Part of a small language model's weights.
Size: width 384, 12 heads of 32, MLP 1536 squared ReLU, 24.2M parameters.
MLP neurons of a small language model. Each row is named by its layer, matrix (up: input weights) and neuron, and shows model dimensions 0-127. Each number is 128 + 24 x the weight over its row's rms, rounded and kept within 0 to 255. Numbers have three digits each.
A block is one neuron, or neurons of one layer that tend to fire together. After each block is what it responds to, as a language model described it from the Wikipedia text at the highest values.

L8.up109:208136140100144139103123154107121129140137098129108108092150101152082145105111106108109174138143130148095100147145150114136151123138143121128148085157132094116137194132131138144137129161121146125122127104151124103104140170142189145111159085130102126124135104108108140117133186167156078128136138141101113122120136117104104120163120092144138162100135139156147127132105135126132109139141
L8.up162:155141148150156139122133111164161120123148122098144158107134127128118149115109157155110127140142126100177127138086156147130128158141139096120114075165138183113104093117140142140178148155117115132082163112144131137119141143165127109119148144086155136113150127171106148125127127141104134133146140182160118124151159095124160127107098144182138138081206179125121124117150157129129084136128
L8.up243:158156151120166138113126135153122119119126132130123113065085114118120142188152109129102143133163100120149118143154114140146141110114146159163150107124127181113163126148143112106153144084138121158137144084123139087143114169153159132123120097130126164120115138141086152121148111134114138175092094078168100101129139187155111092150135141149103119189158127091125120159110137114102181090132
L8.up561:094108120152174129109141110126081162053122150130156060144146161159130125131110138108124164138163145120152125133122173098124101160158140083141127131157179128101103172167104147087124170099139121113126100132143129125098100163100139177106106173117121155153146091113100170131155099135133076144123149132131124114138148150135079136127091080099115106110099161143112123123140122115131098118113
L8.up751:151169131112166162149112150149155164105106111171120152125150128159126139114127118114121118112156106064121151121128092158123121167169078089146100068170135134130098128110097119098106132124108117148139121119090151103109160162125105121127102121100175152169140162152162159147125099143123135138205109119121107148130133142125155094135090151135140128144166098154163106134115131156107141151145
L8.up851:178101144157120113152145146089144122145095127156107145165191112175149125092117092133145114115126139104169140127112096103107137200108143109119142130154144140104113110097132102071123117131116128138128136128120125087134139105129088203126138150148088099146172147116150180114122125155137131114160147084138141130134102112128085120130144113089082103149098107133131131109173116135124064149133
L8.up1270:121123171107109121103133170062141144124130134153131086146061099147122161145116128139136138143155085164136117151128135151119141123118150143095086092119145137103142164105104152152152141144149116161081138133156126168136109137100148105133124081125145142157088093113155145153117122110123091125115122113170152133099132121084115114094083142143094132078172114175139096132155095122186147109158
L8.up1491:133125135125155110175137138127138081175128146171135091136134093123144149107168111101069093099096151118077123166146103143121154125113145131106136102131167115129141145147142113132124164099151099132098134087136096106140144129098152139080120151069147099152127106121140162107169105142142158142169110121136160133110131117125127111108101156119174138160136145113136151088138122137121112152160
Responds to: Table cells and name fragments. Pipe separators after empty or spaced cells and header divider rows in Markdown tables; also the letter after Mac/Mc (MacDonald, McKie), plus numbers in scores.

L6.up403:129139050177134099128144149157117097145182157108150132126110100084148134148141098130150137122131126083166096158124150136136118125128138161133091112151147146072087136131090129142137110125101146143123133167139144144143111116129126118124159093129157108131129135138073119117071108142109082139155151118110088178128099121136116140066106136107126078126124123120142067154127167129131121136136
L6.up555:149110118110156124117163142108132137068106142115074160129123120122122129097096160105098130152147154183154167119131122118123176141095143114138158126111111118104169121152145156096149115115089097178127076138129110146124085145098151149163122111136144116111133176097121103077120138143132137133125129132106139147156084152178128083119143128138111093108146088112146065104170152128149128158129
Responds to: Compound-word second halves. Fires on the piece that starts a compound word's second half, often after a hyphen, as in two-story, long-stroke, full-page, soundtrack.

L6.up99:135152089122143093151127150129171110090118114147161154117103133115164179093127102136133147130131108125100142139200132124125134166132130143082118109144087134152146136172163116110131132109148121105089089124140161094138113162139108119147149144106170134147133121132133154102154124121168113168140131088128109053107117184105082119143157110107143118140177176134145085151133116126110144134157
L6.up368:093138102143137151108122135145130111117141143182122060121118122126131135135155085150115107100102137150110135085110147117173109120161158173141102094106112078116121135133111109137150167116126103118113089152181174141105112114122096106102082141106147158152119119109140143075134116109137175107094119150130125136148091166143117155187117144123095129086106116127166111128095136115134109144145
Responds to: Numeric values after labels. Digit tokens that give a number's value after a label or prefix, such as No. 16, Vol. 17, $75, NA-52, or a year's last digit.

L8.up35:156176124096137152131109121120153150076130124133135084135067086101121114131143117107143141125168088122087116114111124157091121135109131097107088077088124096121141160087144172176087151120088126111154143122143101135122155140128138111171106163134124112172098138079095122127105160182167091115104144132102116149104133151127142158146111155138118121130174099112120089107131163158093145133108
L8.up252:075135117115154156185113109145127139126118109160129140123134144138089139112121142107109172127111162158148163154119132125117168141084097125133118137096102126100102143127093067169071136154159147105146120099170100092147104160095120161107141134119119075116158155127156120114102135145165140076167102149147097107164133124098157100159094143145087177110128137146122136141130116134150128162100
L8.up1033:164138121098142130129143092103148132120127159131095111092130116154150123136141123139141144134114135132120063159085159126126111127146135134123137152135151058125096117162159134155078111109125148084131134091125174151146142109082125072080144134178143091081134133117123128110158131111096118120116092104124102100113164141103101110091092111178126164152114110095155132130161088084101181157140
L8.up1121:149138104148102161103135144155109150088135128155184129131110124144150146156135147099129143130132144099118123093136149096105139095117150155124060165112092122135165140135117157098131207122137125131138141137124133117139125090112099125116099157106100109106151132105195098117141113121123110113081115164147113146162135126177088136127173121118121117096155154114134098154081100126086139148146
L8.up1258:187145115112094141163145122129078092155132121147120135131126124103081135129117110132145108074158113139152090145116171154096151147135114157113103132079113118104130090131125137114146140105182116101080127111099113167145151160144181131109170136096165112147130127150085137123111126103137144152129145091152120133145144156121116129113112144115127119096124142101146131153169156120113128103136
L8.up1398:173096121127125136097116140115103139133124115147173143134129159102154160124122128121103144166082125120091091173133161116137132121078122130107126104138124133131135120145084172064105130162130132171130164109130093149133098109103094130134135141135087106111113126154137090135148112156096094126128128150105154137149111157129129130082099120128095171099123081124113169126161088120104127117139
L8.up1432:109186100153171137116106146129153142143121160105134158135088164102126124153145143118075124131149101116102162094124073142149106143115094143113132143099162129135125145098125109110135163149160149169112105136096157161143138153127104104164133144122110153142133146122100138096106141158144142147107126129149122175125170122131176164153164116122112097183110109114099142183091119122094128138132
L8.up1520:154172094115155180121107165113106156126112118129154096148094111126149167142137140117119160107138172107125170108137113107150132140128108114144110095106108087165116161120138134131135162131084119129118085127126152129135139089108167121128119132147117093049164142142112101127122139108121126099134137152141137157098142123122080147128129121114129092134142156132124116139100130102101158162184
Responds to: Preposition "on" before dates. The word "on" in running narrative, mostly before a date (on 20 April 1809, on December 26), also on fire, on his way; weaker on other fragments.

L6.up290:146156089105119103091124135126144150178112139116073109114100119164190132106129106160144112123123077139150182130088099154157109124072147138119140105114150140115126115134135117184143116130109158135100130136136126113149125175103117118125125108135127109125118147142103109128170098122128130117145106112119193162115107139108173145119109082134142110159124080105110155152135111137115108147112
L6.up595:134127121129120071150110146099128114184155154119086149134104126109113188136139117127091139123142098152128074122105070113099155133084113181116154105185127122154108121095140115131109118153093125132178139145095127146145158174132132106143126130126165095180105138120126117123142124099132152152114100116129165111114055162113111113116117141095097144080114101094127112117130127123123102114172
Responds to: Front, fragments, table numbers. The word front after the or in (front seat, front runner), mid-word pieces of names (C-all-isto, B-onn-y), and two-digit table figures.

L5.up140:128135138104169119099159139146128120141117133155118097109139099138111150134140089125133122171127102157127144134168128120158158115115126102149113145157138150130130199147137071108115134116171132106110065127149165137116140142159097120142115149149133103132146137162185165123116182159155127110175104110098133098141146112112106155099102124096105145135143103145130101109128138103110154095104
L5.up662:096156142104149157127123141110162131115143173128129139097120169099111084074121133120092114125141141090100121087144096139099130139128131122072125141095153101159076102113150116117099105101090144154141120129190108152144148129144132133120111152143112111169133149175087104157126140121083134164157104140122122091118183110147132149159096153092112096125138158150161148106098137110102134057140
L5.up1039:153152115152163120147093187137148151150115148092119143133094115140113149100123139148113132124121144122151097116150152140132094176137143096149157143124136133098091125089093144147147163106109102136111110124119124161128125081149131103140098140160115125166141150138098154160115127169105129127133171134155109132099152182130154115164146131128141133193150104159124146096093140153132117119141
L5.up1336:171141148105154151143148132139133146099114122119180114112104121128141168076108149123143115106096090102168110142117138156079084096147131108116120114132177157117109155124105160104136138093111140120133131164126141120133126139108133102103116120133064087124162103141101116174159088128160133108115160126110093118147112138132095085150097124092152084139144099161175112128144148119099151132111
Responds to: Table pipe separators. Pipe characters opening or separating header cells in wiki tables (election results, climate data, stats), plus scattered tokens like "by", "was", "–".

L8.up17:160125092109151126105154149148129147127119119086133109090112136146112151140143113095101116118136125131114165142121109099117119160094130110123149102116116121153131112124090143120111115121113103129172108090132139180118112123085160081161142150102158047120088143131135163095102116109103139155165108117089076126155120083142141130127138151098116087115173116113132134136155138139117148113130
L8.up539:104079126141123174117112109114132178154149152113131140101118109124119142099109180139134116098131139127112149145110166147111147127140152146134093156073129092121144177170161119130115107083118141159125121125119114149136114119147137127092089123081153122135132141133114099116094108127129119085132172144115107126146132153105107165115120110096120176151161139151121104155095157154080122098111
L8.up546:099133115122135105158168130122140146113153165094119120110134145089118150152106125130150121137121123126106149178103109181191155125107138132100109130122147146119139118145139144124180163118122099112108131160139145109116114135097135153114127087153183100101153151094137143077144096135138123141105158092118128185150108137147154112116104167120118166165138158110143129156134145118150136103130
L8.up612:093122124118127141145121169125186100122165084147150149105161106102143143129116186122108097103123124157122106123142147157127110120121129075098164125123129130128174148150101096132140123143140164123111125129119090153137072165112128131173131154136127156151094142125131150134154110105177122161171125107128170116160123168159128115131108100122129131120142126087132114125109111130179139126158
L8.up786:123151107120120157121183115126132105137148175146148098093134143133175137090132114151114102099136068119090132138119120122151176135160144112143129152094164126147102124142132139167165130116096136105085094158127089126145134142131133134106120146107131133092100119118129168162144149116101130112126119141113075135107112105130153120157146140149091111145154154121121146088119111083119130115095
L8.up831:096130113121104126091137138124112105148143155150152148105128170109122112144163113129138121162137167132146150125146123164148115118152127126116138093119151117180115080118126183109115124152112161156141112114141134106076117084131158120100100114109121119130102139144137130101153138123134083109122121105144137148170118112130109125098114124114134146109137130153149077169140100164175128112154
L8.up980:105101117129128145116118122128141153113161136125128142128080105192125158094159138149124151171146163157161094138143159130139161185146150090135106096130118119097118100096144078119149159141130136107096113126084088126148138127147115120137122144118129156144151147160145157114159103105109174130113129096157135129156102147148125115123111122144155114143139109106175104185091107144100167078114
L8.up1308:132135141100107119119135143117151168116091165134127115129155144106149124133129184121134144153130138124162117142106097116154151117108067109124148124122102106126146105127077163123146131118129123150072090098157120138118087167115157136125154086151136102125142124076131128081150126109110147112122174101108180154144106120149171111139120167149095111110156142146162166113168142106141134072122
Responds to: Word-middle fragments, table breaks. Mid-word fragments such as st in understand, u in pursuing, dist in distance; also line breaks after titles before tables or section headings.